config.yaml
n_layer: 9
d_model: 384
n_head: 3
n_kv_head: 3
head_dim: 128
d_mlp: 1024
vocab_size: 12906
activation: "swiglu"
norm: "rmsnorm"
norm_place: "pre"
norm_eps: 1e-05
positions: "rope"
rope_base: 10000.0
rope_fraction: 1.0
qk_norm: false
attn_scale: 0.0884
bias: "none"
tie_embeddings: false
parallel_block: false
init: "normal"
init_std_qkv: 0.0236
init_std_o: 0.0
init_std_up: 0.0236
init_std_down: 0.0
optimizer: "muon_variant"
lr: 0.0113
lr_mult_o: 4.0
beta1: 0.95
lr_head: 0.00524
grad_clip: 2.0
warmup_steps: 200
schedule: "wsd"
decay_fraction: 0.779
decay_shape: "cos"
final_lr_fraction: 0.02
batch_tokens: [32768, 65536]
seq_len: 256
doc_mask: false
train_tokens: 508300000
steps: 10921
dataset: "wikipedia_en"
MLP neurons of a small language model. Each row is named by its layer, matrix (gate and up: input weights) and neuron, and shows model dimensions 16-271. Each number is 500 + 25 x the weight over its row's rms, rounded and kept within 0 to 999. Numbers have three digits each. A neuron's up and down rows have the sign that makes its largest values positive.
After each neuron's rows, "fires on" lists the tokens most often at its 100 highest values on Wikipedia text that the model never trained on.

L5.gate903:522530535507534482531478527482509535484541498517497530479480503490464521466467487466487521498473510492462483503481472537491497464520511502515538467515534477519490467478452508502514542452535507460493492505511490489524481492515528454503484503492481505472476523513455495520527505523551504483476488490499487467518470488504508513486520473532516498441503533474508427467544468512472557485537508496501478470510461453518504480501493481518479491494515469478516474450541515492583472550504485511521497515479458536479462493493509571472482500494499525537475476479510496475523492532503470447497495523486443503501517511512519497509543512555466460504556487494471518524489505469497480479527510489504530504457502475495457472492509524522476507505555475507459507476508510520504527517475495
L5.up903:534494495525510533562536550505505547501515506532533486492482480479503547510529544539512496528503503461467430480517517490526479495544505536514535502496492510515513478492516473538506500503528453462494502512504539510461481483489528500495486470499477522532510506464519489467470492467483506525509490498510490475493469477503488491504538521483491472472494500491520522495464545527469533508536525494455501512538537463504482508488510490524515460477481495509525429509547509520483485491482492511535477485477490499466476508510481539539512474526496507457479490493501515502489468501502478487534523502539473496450543507491478507534537552520467435534503520498496500511511493488531517478505524497478537454494488505481514509477470489486508483470483506515517529479484516518550506487489511
fires on: " c", " C", "i", " a", " football"

L6.gate451:491473489513513507504497505471529523479486483473466507518452489495505509491449489463496511491512538540471460512460496476523537398544490487516485538548533527541515474454496541487480494521490520504491483504479501564495494503515468526492466498470535522481471519449494495550476533533542499527535536467488499491488496496488518493510542542480528516512491528472530514475522527503463480494501520488482494518498522495496514488496480520515497513494515498469432459426489503514524486512487501482516491478487523485463518461586526484476498508538526508499498534493485463505560518526486520495523512492465521497519522443509542521527508513506486462511527466472537489515502483507541514484489474491485530463474496467463485513476506512514487501515508513504515500506543530499501520498476496
L6.up451:488524501491499486480516503517476509522508545496539497491517539485499524446518507460526483450475490494477512525472486503536476505499536509476517498505539478501476475482532475483568567478496522485551530500523523467511540477470506474501484503484536498499489498460459448502509457520511500487495478523522460503516509478500438467499500466498493493526515518514499505480449493482435531493491506517526506457463465505499518470518472487529520498492477484476500437518517484523499474495494543476487476531469528475526488464527505484514542517488519481478507488517513477478494463538486527471502491524491507512471514527518495491501492454495472531546520487503509492499521476476475489468481489500492499497477486489506517504490494468473486506465517485478471503528481491507487514518457498
fires on: " M", " C", " c", "|"

L6.gate937:527494474509509481524518494497475527488527526471469490482498440505470515478508528488513479513519509487518563502482521487444521524471495466498502506518458470496495468465499487502523505424506501486518492521511473512481512461517499494491493450560505499496498479511493519527559485514517506486505462491523496477506489491492467518489463542500529517500517504526480501491490500502489501535508467517503508516530456508482510506456513496495485544529521503502487477491508484490513481524442526508548540493508505486535476521529482506518464506497500527499460485514515536484466547443517504543468502525511514471478469483509498517510494537485507465501525502469509464534493512501508524485470491482540548526530477499495505510471489479484492521547533510523453497543483527476516529564539444
L6.up937:486461517529526494478506474494485498449499477491513456463466474455539492488472483445512469457479507500517545477479516537463491515472531496479456489528503474443493455473496469511475547496504532458523516501537511531477476504495486468480544494559459530455512545511542489493511469532515451492515491498474492466488486512527514551484514478493457498490486500499524554497491516447525481524504514503517516446502476508478483484476492489518523520495482482497521518498525480513481511530486486459519505508526499504476486473554478492513514510452542478443499484468522482508483527519476488505479501492500520489499518531470468553487454517459525502491477490521522492517488509465482508547472513496551530527539513477522508489504483499540489479556526491457449502510531500524465522515470471
fires on: " |", ":", " of", "P", " at"

L6.gate190:490510512496504512507472545507477481489467557487552504543501503502488499528507496483492508543493513488505497521447546488529484463486539554473528491509518515518489479503470511459536528504494510503508504522471538530490505510504449531497492491525503488489463506501541517517504480504505521523497562504475465499511486455476497480476466508484514528504532480454491470500562481484486491451494512458518460509512469493493526488480508519530526512548487454467444527490499467490521470471497483459518543489472477511468526500502464479500501504514493503484506489449486510504506497498535512483449524523475513557493534542505516454498512530482502512521520476520530496529501510489471529434472490493509505473515482493493473501466477505518464481457522470507520485513489417501509542477499500
L6.up190:471487479480524495501512479480492466494524523510510517478451515473535456483490500495485474530479525509504525500531528534483496483485509540480512526504532472538508491488534503480495510485482531524503486491471498486544540521530445498485482481564516501510494529492466524509507513497548506539524459531500452564489499552490506543454512477534523484501516547504561460526524496560469467476525542474530520498496489481492499482456491529539472496504512509525509477508513471494478519486461537539553507499494521475528533528496474484494542479534466533499490493507499504523528479478511490457438509537488463501522528505523505522475532525480526502549500534519512544537554512503490475441480515480502486502518530507475464473482523483525477485534496466519482534500465485497449499432482512
fires on: " G", " L"

L6.gate688:500517478536500480507508488551477533497528474497509482483471503526469510508519492518500504465503490515549552512506491486518475515481478467536444460514516516494481506533512496543541463505481509524500537523469475515489462487483545509466501513468499487527538503534489496473526460440501544539506547529470501494501483469494467499478528451476486534496492515492520479469558457517506463544445489466479530471495516506495494529493536479523512475501472459467542422478497486508467507530458518449464497511519478477509502540529512502467531497529443479522509484476502510507499544492523491498504511490510457513475487495502502525499537519515509507583496463535476524533478517497527485515479505509493541459466490516475479517479503477539491499462498460536512457493520516523487540504477534
L6.up688:490510508465487475532519471489554538493501457534495506507492497490529492458494485505471494494510490516560491527489466515492491533486473492488517534481527476482516464552448494515489497585483444481497477505490505462472486474545510474495573494496486498496478539489528502510544511516527529496541525494481511458497552511552526543477489505505515534479470484480483539544525468486504465531481508509511502455503497473497496559479461532486518507462462511483495473484525502516491521501494467484490490477495507515420475516481526475503458478532489418492529533483528508447511499496493520472534541526496496488497534488446498492491514504488492529505488518537463492475503512472479503503466476474488537488526529497512540512484534536468479490488503502538488499516501544516546472477478499
fires on: " and", ",", "ia,", " of", " France,", " one"

L6.gate38:520500481534484505522489499517499501492537504493516494490513552482476465502510564530513513500521516546496505491525520484482498485520480482503518504521508526511470480484437497499493458440503543474510523502507524524518501468497447548442500519519519467509534519505517518491523496459527530514479548493493481469485542501489485470510439501491517496522466490486488477499509521542515483485525485509454472551535471454489503468520509476483512476489471499465483484483517517472513468572503484491469520462527479489494490468473491506478483435502470493473485530509497518475490518530525448524544522532548484547502484483507459526427497517498517488517508466495498505491511485448496479514500502524478488505438552512484474466525491495521507469537496485462496511447508510474485520483500489
L6.up38:477503517528516525512502485453472511511506516509520503516513535514529510480479547474474509532542502510459479460539538503472549485497475515502535494511512492506543458511487473450508487492480499496489453475462454518493503467503522511503540517517510500487500488548546489508513492505509498484521457488524450515519516423527491505496517500516489476454491489483528512573493521538489453497512483488520520487515510511507513538497471556520519521503471498529490520470463476510535461490473543548510531527473486510516528522511507494499457487438463489522525498495510509529542505497537502495509486509508488530524522487484499512475487520451458481524519461519506503490474505494524521509476503507504456482550504484494480541525485495505453480523529482525534515469478484522520487486521511
fires on: " N", " L", " T"

L6.gate709:533486486452520524528519496490509454496487499503530522457521495524526468493476505495516494470508499515486511508482506497519509522526541534498535513524566549471487485514495499467520455476513543471515486502475529514543493477533497480521513503452502511473462516505504511525490477503511475589524494489473503480530532496498484494521517508505530485473532491506507459529501505485538479508532509542532498456512495498491487477553480487504526544534544497478546503472509505512533491489505509446485468518507519486473493461463499485529498530457533481496488551509540485498502515508510505451485473490503503540475520462526493509480512509492493549518503500496525549508498503491492483478495502489551503490464512522490542524486485486517478537511538502460464501470507456542544487477476483
L6.up709:482521495480496551485499516468455486545514503536465502493488489508483470484480511467494454490498532520477532518457456492536514524535526522452535515509525464506486512487497489487496490511531488510523496504476509535510526518487482526475509502533511526516466529484489471506474461515533517497502460536460398484516467509500489479536497517509505496502481481480489491466516548507488532518516511479554480508498559469499495512503525491551543478503495466515490491569520557480528517536507482483486502498484480505513531471523503502506497496538514479492476480511526490543445430487502501506459478461520504558497490498472480462499487528510537527468460496492485526480492510497513502500502540503450493465502485459502516469495493506481500505501517496510476538497500471487511484481531467
fires on: " M"

L6.gate325:489492475494491496482493507414505506527504443496547488468456474511504523508517520506504496486507492493509483466491515528554544492544449490511487508501472501516497440493510525495530490455505531498495458476496492469528549477541495519482505536519536497500473528514452477515501494475538460468482489510533521495494453466496447482499530471499502570530484498539515519520523481505507549543496461502495498493532492469532479480504552501473516487497504501495505489486477528468444499488499518509484470468523508502480475500532511500540529499470481514509467507544527482469451493460516545561504481514470501522528509545475505506488489490500509470447506472500563490464492505516506504485477457517494532512489524521485499478430500523503492484493501493473452476485489520523454487490518433
L6.up325:470447484500499545473516519493525496511494474452545477462532483474473486519479499459494502500509487515496505483508527555502493512499503505524487495511467515502515473505508543534510514515517558529485486489485520484487501505503498467517520520554508484502492517467522527531484535494473482499565491486536561458453524449476478512491523504482569528520494515522517506496532507497521520505542520519478481467530458494539483448486504506509481477501511487475508521487493497498461489500500511462483472540467471548506507440518491482526540495479494502442485483531500481503468500438496475465520474485460500510526485537444459517478486525523538468511491486529528526470494485514470510531509509501479494537503496504499484507509537495547439505511501508509433491469535532522473513457457482
fires on: " |", "-", ":", " –", " USA", " in"

L5.gate228:489520471535471525459482480479494482472530484558495481477512460479506463494506513515484557440506505535539483491463537431500536509515485515514491521518523482490504507464485526481480532504494495502490525536498526437499465506508474454442535492490492485481500518519544479484517462512550501500522472501523525492474514513469506456513524518514528496479514495535516491507477496501515492450481509514525533549502506497485482538524475481541526479517497501544536547527481548483527494471508518495496533473499522516482492491491493521496510475489504507491480529536487561537498500494539526508501485480485525579502537473490515458528491502478488504478499480516463534504542512462471506516518468492490499525539565493456513497531503513518501482501485493485532455513490469505522551516459490
L5.up228:475487449481502527505507511485505482484517513474472510426512526527484521522504536465504502496511523520508494507455488478499511491461524515529482477479478535504441531516510494484491505481520535477521496539507493490507482482488465528499522498504501522472526487509487512507449497509551494470454474477495539509548483498523511478461534449450492487535518509440508527515533453483496533513505480455484506499507510499445524532515495484511466515444489477514504478526503513539441505533481497481514468493514525505518501460527520506504476485506472488523504515460464499517492499499520476478517511507505558492527474510517557514483469489491432540500531461521520526476458555502467467507467495482489515461486502493500482509497497510472487486460467478479493490494453498502513494473477558
fires on: "===", " |", " ===", "==", "\n"

L6.gate950:482486487467487524528474497457526470522501486497482508512493532519478534557487467532497480491477458477487469477450489522512501442494516558489502509516526458480505513469532506539517462531506523499497479515465517483542487551472478491517510495546519448502482516517480518490502477526498523507522518467507504519532540525484498479479516461500524478476503507507473491478498472470521482488503524442518482504468493482513546513491475523508463466481489488502497446508488513516460524517500499510486480523497499492516505502530481508535491515466515497461511499534497495516537498508498515497479498496437458497461476472529516536536500502542482471513559484478450451551535541514476478544525446516492490480463500493520455514544474445527508532491495475482482534522478532537510496483491462
L6.up950:480443449545522509497481523447504478525527542516467522552482532501501476513531488494542514525528513514514474468469486496508479470475451513487507500529478519516484509511556520565482507443526512467502536535507515509497514475475511468482471529569523512521516477476479507505490503473499479485531488509518510521502516481453489488524488505500514489558508493500514500511496459496538503509522494520500520487577485494484505550479492487473489462500492515532553471447556536536481488471469503467545530520488511458508479498471529512480538551495472471504517497518499496509523461517494506512504508458507470473492509490504497507476517509511457494483452492480483505453495506510531521474488511514505494510466516492477440529491524530538479500485465515526481476520502459536510487533490507
fires on: " C", " c", " F", "F", "-f"

L6.gate488:521476517541493520502519467488500459512520512541479503484476504486529483473473506475456501513469481507514467498492459508483488528566520510492476484508489475469467526524496457507515511531533514514563515483497533472482494532478521500485485468507502480478509527446494500508487484544488538466490496510505455519537546487520473526457533452530498434459485516497543498495497466499495491512530481505459507510486513453475467524504503488472478525509510499459499533466491517533561528514460523500500509504484493498485520473490501526524496513488481482508463484551442503487486486503529483500505479514495490495513560470483528512497496506522478498527531479533480481471477503492512517498496478497556510465506507505500521533505555530485529496515523506485488525529492519505495513473519529
L6.up488:487535518513548495509544464476498508504495505518507530510473527466512481483500527508455511474541520469555467507514499474518513437517504535503505520516499481491516511492489433482509486480521489470508500488512469503502484510482477483521494514495509490529524528542509531476503532487508517512477478532513528468481492489504500495551472534497489489502524493460519485492474484510550487477553472486471523502471535551521534490498494488469502493481554487508510476481505503458523504548441500496485541531483453515490491512499489528489515458496527577437504508479498492528526473501523485503461460506496458505528510525496489518464514525547507559516465495482471497466511514504502490515524511498519522502530515510470503517502526544429492506539410460471476477471494483492471507495512510
fires on: "===", "==", "s===", " ==="

L5.gate796:516458469559453520521499486501510507494530490472490520502489518485509476517514526494490512516510510479488463477496512510543555515482554461493486485469476486498496505504486505500484496507509484484505537499543524505483458521507512487500461508458489465436513495498529488513505525515507504511492469491516472534475499487435521445488538487517514470500497489511500479470533478473502504480493498523493496559519514526506518487497500456550454558479537532505521515496504493521454466490496503510501520519521483507469498511518518454501482470537504484497527502493486462510513496509519515492516505497498477489505457459473535457497440473497489475489519491475507473496526471490471503553489497456517505493519538505528485485518512540514526542522482486529492534510502479490517493499459479
L5.up796:439498498469520488464501510505503509508484480544501530494493477490449539477496457470463502445501554558521496474529480462504463495479521476542504532502501530505544518488526510500541524506481512518468519513509509515518487532475485479475500514468535554495501499559524480498498507489551542473519488499500474518509517480455519484532542470428483514446534527486508502501483492499496517549503500500508514491488481532495526473513530504521453507474489508521544474493489497514515555510522497493518489515480524479498516471515503538530511504497512507538502530532504467527507497529495462433510464557523504451485513477513511501475497535499503531507483487445542501472471504520494494460467484482545527456480510531464509522500489486492503492479529493505437488460505436547481510460485538
fires on: "===", " ===", " ====", "s===", "===="

L6.gate525:525478468537468473495490534500508496522482513493495523504503503513453496501537469467497509485486513551498497510511512503547479482508493519514507459490484528475489545509490478491501526535511519483511498513479502493483470487455494501478482499435491502548499455538474491470472472519489507560487495532553547508552490503530505501520479450507501529488529477512523496498460491474467472511495498502511458489476496543450478529468501500518512495489519479475483468490488502457456465525505511481479474471525518523469537468489475510560512532441546517521527520527527506477516486519493519514489449496509509469552499467513510562486501514541476538542513485466491529527452490506466501516530501513500501515500488533472494519478495516457491492467476538510510526503487509511567517516524502
L6.up525:528532470439526493495522470468508500508489509488484529528487488518490478524571488502509510480468559509492497487507478445491479502501519511536505510485492467504479489506502483523487463517537505496474502483521491484459477431480481519489554474515501523555513510485491514491505478494524456509470507517495505494510491497495514486471517484499514512499510498464520505499447459519483534550509568533459490492508506496484479481527469460524493483472498473490522470517479521474477506471498552529525501475486496458454501488494517496509486495523514479505483556489493527528475530501506475520520514483495512494524462496507514481489485515537445483483516464463526510549471424522519499538481514461500517479483486520479496547545514502489509476443471517535469535505533529499574518473458461
fires on: " was", " ===", " =", "===", " included", " is"

L5.gate608:506501476470459474461514549437471508545504519486518503439454505491497466525497516489504469508508549474502522453508513492462531473475517523491522515471536518475507471518521524542478483511542493507489507513501510504527491504501497545504516523513494486482530521531501482495485484517501511542501529463500498512535475482530468481458479524487485479552510519489505472516501463491497495528492508465464468495474510440498504495500471504516541488482487478512483508504496503547539513496491537496528472495541497462486504503479539496530480511558524471505500493519506462541524465478479516482527499498532482543479500479517504463468456456461526565511489499502513511492533461481517440517503524473511526512540461505498479523507533522457462506535506444513502484527469473503481543457472512
L5.up608:512499500482494507483486511472471463473513500500485540486514493515487509490526511505482471529511553456490500470492516468474484463530514575436544466494506509482534466523492480506496498524457484495527494476524511522533503487533497500486557491525530518467505510530500545545483494508561502519485469484519499512487497493481511465485469506463484544469506489516522499489480461518531513516555528455545486492466515480502507511526503508482504493510518517503474526523470513517513477508489463508492485464531504506534545467464514504489500474517523435482475503509523442448483503468516553479484487542491546513495507513491505471488508524523521506515500516500517479539511502474541475513489495468481529495458525463478535562513505517525492502542540499512530511458472528451477544528514511
fires on: " M", " R"

L6.gate581:520522504439480516510507474508529482506482511523509497480515550459502492512505475472544551495556476483497519490498530477489490493511507531509472523498486539478527516490536455487508472492516540529498505502487504476485473531494485520491500495485524455484480499521483532449491532496490551469499524491463488504512502504454488503504528514469515496492540500455517517476501536516472503500471504549504517508514466466507479493466524458484524542486466507533459485452502507515486472539469434488437549516507520557509491500550522518514515517460474491499534508500492510507515492514506479492510496502486478510578509454523451528558474477504512467471509461506503528532514490555521471506484513486440517529492508473510500508455487498538530495527490496484510505527483507506514500459490459
L6.up581:486502473471527488500483486471506544478498515490526519532505514503505489473497501489512441506520467507524526583501482501507508491521474490502511436463501550496491520501515527525559504498538493490493512476499522522513502493491522505500521505516482506477496499527536493514465545471546522518496491484537468505505525521539530543500500488481490512493490549479540511477512496461488469516507459512472503507515541496467566477515495476472489464501511492471508521518484509485495507487444491526466495518520464519491462526494520513499464512478479493458450521540503501495524495476496533517498492482498526516515536467546487522488471442471481507443537516491456554501497511480540468503486510529450477502526469484517538502489504535509493461510535480540510463493533506540491524490531512
fires on: " al", " Al", " hy", "y"

L6.gate405:528470516470465480529529546478434483521512485482529505508508540485492532471500467465518505461505515490463455471470497534492473518454512492497485476500471544485470526469524497482489505506520470524496546521471536516482495504518487503471493511523526469470497512512510506482502512534499512493477509526488476523516421476534504517500519508535524453511504484462548467505488521498492466501500491502508537484506510490475480482502463526504478523546484482455513494472502480509521460467492481495491503522481506513449477508501483495505469490519450488491498502551486503514489474556502539473529518482508481496509497462498531527528478502535530481455530542512525489494451546491459462530492546495509492455516515495491470518439469496506513514481495508504487519509491521529466532455502508
L6.up405:509513523470529522487468491506506576534467473489504499491538555480480524476538490502534533522538501487518455491493516509512494508517498507483517468472460561491517483456511492531506551502523514542524500501502552490509515508519538520475527493491506518532567520507479508491475494499527508486554528494477499536506489533500507511441521495451521479499513479441520527496502514505486421504522499519524490504478462536486525473499555547487545474453488492478500488494507475484479500492510501549473491536485477492481464528528514495452497509511479505510491466499521527522455532496502503493562512488480504503528511508513531532486510536523534468478498528479495493529468556514473490517520482476494501476492505485494509470527522507518513502486426487508501498492539487511509502451487515
fires on: " Al", " al"

L6.gate302:455477498451476515553504518507507496518520497483479499502508462536496484502486501511500540539473485523495507499520517495488498458545524487505501495488500513493527510508512534498542496475467459482493509448488514507554445529470497478481493495503491495505511500511478456548514478465466488484518461500519527510521524546496476441528474510511499506473475507499510554500514469507496525508522511509504508464478538481543507454542443561530490471512445481493470436476490471513505532500453466517455531523495498489543517527500544544462513489526522479479504508516480490508492522513452500507472483552468522546502505501539521488466517486519516480548529485483505466492506497511467485515525475501489497493555505496482516473515508543526514500514536503488502512507521509525514534489573490
L6.up302:458467472524493504528506494481489519511507494533494480473497508454520497474505487508497515512476492466519510513533521500495504511485548493539495493482543530481513491527480495473527505582503487515505521491486527504532456522524531481530470499545489474526506449479508550487512447522481494446506502509498506524480502530506497507521510471510510468472487529514507492524484481489504538552483518469509502503469507533478493501520465531519496458508521466499505487496508511500488524514520518499518489534526509476491488507541523518530452462463526473456514515491490536489514528537463486476491501516541457488531473495522550523557481515499504471523501544529536457520449492483491527491471479478474518469474521456485503496511478451469501513482533486484511488520487466525505508507519571
fires on: " most", " and", ",", " more"

L6.gate857:500501511512498526505486538463472546474481456471509536526483526493485490457474548512490540448505533528500449508505496513484521578518498540496493497500505500529483472525531506538494478499502502526522510500516523492475480474526501482520521532545502518533502515525496470498459467477484533523454491500527488517512490545452499535493468455500558478472485503544528476492540518482546537555552517485495493524496466504536458538477481496515466484550491542482483499486495485500516495487486495473515471546495519507498480485478495489558541525494525475510490499475523513478464471498498509501516472522464490519489519494490513526465494497503522448471547500484531494515473467506465529544526518484518492503480481526496496507470507517456499501492500494489509510520499495525485501567520542
L6.up857:483492474482527518483487509444457437480516513505500473498481458515547506497522505481506473498484538495455531532486483502555486516474502535510480524545502528497502486489514550539489505511512494493531474511478473490494496471553505492567468504510510471494534512502492521491474481484475480473494538490495497510460490489493518509506554516512466479536524526540489497481489518472505523518482497471510471468437517507523444508525476551523534498499467525495543467513471489489454538502507492526507465518534576500492490484474524488493507480518451523503490536462513454510493546517513524503480494508431495452520547522473529508549486492491506494517509446514514508519510540485468475512502518541503485502484516482452449504490473518519505475481486507512508465472497536474487495467530525
fires on: " b", "B", "-b", " \"B", "===B", "-B"

L6.gate526:497517523531543505474493474527501506487490443502558500478500529486525539544485498490475499468532546557475455489515491509506481485452514498509517451546480522466461452484524487503508521495517555513487495497461483504527507534452487461498486517490545491513473488498478465471497499478514452523511495466461474541526493531493495501491502510517464509513538544456536512480502501502537533508475497482490466503490554538501505471504508495514514513499520500481489459523489507525506509501560505468517526477510537498526461491482536500475479460524481495485474525518486455477466467538541505477536435494506519493459490516522503490506512518520506506521487558516476508526465485479514532520505522499515456506500534474480472530512503476486544513495465524482467537492530486462489531509522481
L6.up526:472508489499522487485497502466527512504490512476524497533500534515476535490460497472494523495528461530497502483505511525587501490495479457487511485505495543567522490498528536560508539494481480522497501505452548487505532501480489504490493498537471532469497527514495529505479444471515509511491489448477470525493537544486504491500523545479517487543497463500497463501490541477519499518507535501513533518524461497454477490452477528526546474563488512526465478503497526523490474470488500483470503480509496477516465494483473510529465504491507508500510501492528482538482496512491482511536462496529488473472487503495478504482499497499506488499545512536485551521486527497529507454507498476479511536497522470521466501501520530550467452477461513441493503542527531435469541448480434
fires on: " A", " In"

L5.gate124:455499459503543445502512541456500481513494489528501538493550535504499499501501472517441519497504497468506496567523505506481476542462528502504503495493509465559502494518500533515492491508525467450491509534484512480483529542519539487493474516522505493494532487533502490526491521492489511504503500497490508492537500494495492498510507523465494484467489509482491526464477476506510466546492514483578466525492497541484522460464490514513464485479483538488520490495477531466492543511530509486595502509470461494486502532508524515515465515491552493545485487470466482472471470498529489471559517467495501491547529492484494494534473484510478444474510492501491482523500518491469543527480486504506525538508470488497544516514500526509469507466451487487530534521517494520499467484491462
L5.up124:480507513495441506532480501467497534522488493514501467454455449476553474511500509512507484478499513513501516498471502483515453476474468481505545508512514526541557522485489516507491510490525484512516496515481499521473493486481497493541471497520523484465567488489498505492481463492492529470545447485503549523526548488494508526504502492504474450502543523487517528455511545531490494525462493492498473509515505514491494497503479495509523516482520511466483474506501507492451524525503480509525462524515508461468506503516517474491498503505493527525489507473504493471525488496455510546511462526505494463491503450483530535493539552487477493468518478548532525545513448485482487515506513511503491489467505508492530435525485572453493482491495534480497495488460490518487478502519470
fires on: "B", "-b", "b", "eb", "-B", "ob"

L6.gate335:517473520545527504517516476456470517487512515518490475506459506494476432496519513490501545485513494532487511446511503466526479481523528470472532524473475468493508503514496507497528526447466549463511474499491568523483503505460473508492475480529505510525541494505530504486509505527500457527486499504466503520518456533487513508511528448495537524479510487476529479491501490486527510477511500475492476509518503515516453488548505500534498511473518480485507504525506529516453494498487493490503474488529513459518493508502519466497534478501527530491477491486487512477488468542534512476492494481461478494475530462513508529468460479492504528536500490487503479479496551455480478473492532529542485470478503524496488532491560538519497494496476473482493521515513501492482547470525500
L6.up335:571501483488470456473507485514524444491490469511549479490503490508508493523520462507489512453511536483518481513478496415505450438518427540505475483522492514495496517541498508516541522524539547525478488477478515487498459464466520496509501536534523497463501489549532478537514477499500530495491515504495473485524530516520495508468504510442508504520485493465502501481467520496533501505469483517448525517529472523477504532486476478516468461440495513508505506491487490504474498487472514465480545541489502476509499496479496481478509505485501524477454538464496474508513515518486536472519553458493499479506510503526529550487487516492494472497522503512493448480488478431474548535512481484460518517467501458497544473443503473496513518525494503481460472534461526494494514512478521
fires on: "===", " ===", "s===", " ===="

L6.gate35:488455476525525507517519502537490514538523514504474485498497528483515496478499504484522504488544513532475433522516527506492483503501481531482510526536487518479544502513470492473503537489502541519502474461515514490470496480523485468537466502482500505502493492513545516508500504469461476502501436528504553532508485479510521528492515510506476486530505476519495471482501495457499491515556529474537483486509514583483473475519498494490514489499501511457474450543443491517517520459518479566512512528527530488517458532506497503511533462463547512518528518483486534529492502498534516488510488474466466508519515457492527491510513503496496489491535476485502528452529482529459498494538488494502546493516498500499455490522502500489540530481580519504532542534528447520508499480503545
L6.up35:490490503493502475533473499428473529506487465572497467497515485509499516466493503510503480481537497514477559524452501445520471502484495545502522471545511501489502502461489503483501492519525544472528498481554508488488456483523499536529467451537466502476526481477498533478516484504500491497486534512475455501516484541475479484502489503493538490526510511520497488525510516525511496506470483481523474497451492503569481489498487508515515512476493518492491449534486508529495526509524486480509481484522510477496486499484518501469512507545491512497528527494470534500472485538449473490476467515515553461533501555498481545551510504478526497500497494440540496542487553487507503504496549495492485493511503476487522532467504531468494538455495488528473518504463505503504489499526524
fires on: " b", " l", " B", "-b", "B", " r"

L6.gate551:488503460512498533498496500501513493502537524489465495544508498465529475495464501502485540495458497483459509515478461519519486517468512471487505519554518509510522468529517504481527487487519539522532472449514529505548477502535490486512534475450466468533487529495525497491504519515467476536483496457480500482497518532451471508507499500477481500497470444428514502536522457467517496502531489477527510538499533552532504491473524512464510517488498507508484502441491498461499495469480490496523474500540470522515523534539476545488507478494508534453515480518477493509503502530495501465469516539461463477522547479517509552471527539515525489532451528560501495549499536513471499516516506464506492462527524503508515428463508526488439530489545539501505523462493461489473516473495518
L6.up551:484468472498517533541518467522513475539518484519511508533457503533495480479511493491464485493473539511529522516484504493507508507502513481478475493485465496481504481499485516493524510571471456498451514448485495499470527518496526499497519527452490501507479507472558550503484501549478493462526502495526506482479502502476505482504528458503470508508488487494563497483537504517479489531552505513470460480529475522517549492533461516505516483468501490457470476485497521486499464464494504485458503514477495516434541502520544474516485529476585443527495535447511517462536490482479515494517528546498491511488505545450539500514507463526503462449504496533482520483519529497523503502489474498509495517525497514473513518531508495496538486491539492498502504526490464475448475494516473
fires on: " and", " =", ",", " or"

L6.gate596:515490490474504482517514475438483476514482467484502452485502537529507520512486465460456533499506496502491491497496510467475464509511514527446520586526497491504471501500482486483519523527529523519513480465436529501530528486463518550515454528420529484533515505527521482484454484482538471528486506521452495509516515510494451478515528487490524472507553488437484472538510499514519498547503549458482522499485483481488423503527508502506498519497473488452496548476513522493480486511488500500550513510530538514486442487524520491475489484494523456486502533543510484495506512490499506554498492514506493510485513479514497498546524505530516489459530491489453471502495469471524475500469536494536502516472495492475499491506542518452525555526480502497450445522527516505487496507499500
L6.up596:541478485494490555508491512489500523520515521501550583516497526482489544553513471501476479498526518495474521505524555555536488517489514486489460488534565523480506510507481487529485487505503518468514485502459533510496495504476493490477481483550495538514518537484529488530483485516497517473504511491490468509510482493516522484466510504502480481475500444513579493544487468493515464505531471492501512452495507455514496496449497497493464476504521483500478487469530473529499511485499473469477466540540470515509450484499481484499500467475479465527517469512510471512504431501507473487483490473533489506548484437496495521488494509523497507502512527503482507520523512508517531485504496471500474515488538475507515517502491490471538488468456518508482492518534517461479512465508500
fires on: " A", " a", "=="

L5.gate416:518552534509499482499492480460489535456469512506498518528460498495513492513472506503504551477454534504467536523483514518484507493517539501490489477494507483554479474481516500487477495435486522430496454505488509472555514504495506483467459527472507499527510491493520471502496526486484540480509480514502520489485544491453480547482472495517537501463501478501516435521506445551449495465475491505510496507512503488474480480501476493463515545486472499479502458492467474515499498506535536517489471472518504490473469505501488488485524440475492504534480517506468549513504477495544509499484507505515507510474524497547485519502463498552513475531499533514531511515526475517550492434505539500516512506491521466496448473537510480478496458471486534467489493518489526476485503492456518
L5.up416:551515486511477478530524509530522499469513516488528526533455527524528545500490512499475490496515455504496494530507548467518486507516508494503482496479499506481532479475504497532512530509474535490496484487528515488525510502492501488506475539503479486485516521483513504495510487470466444500493479494532483504541530495490516456541504491514515447450531530503506482490501475520521490480497513527485508482540494512501529498535500517496474512488488530502499442439522493493524523485521500501508457495479525491489480507551515531465505534491501463450493462488473483462494509476518528513542544501473504501495463468488484513491516526497469494492572501506494526522501482450490508494499505480510481476486519494518491495478506441502510534417496527520478484458426482515512565529470550
fires on: " c", " known", "c", " sc", " comp", "sc"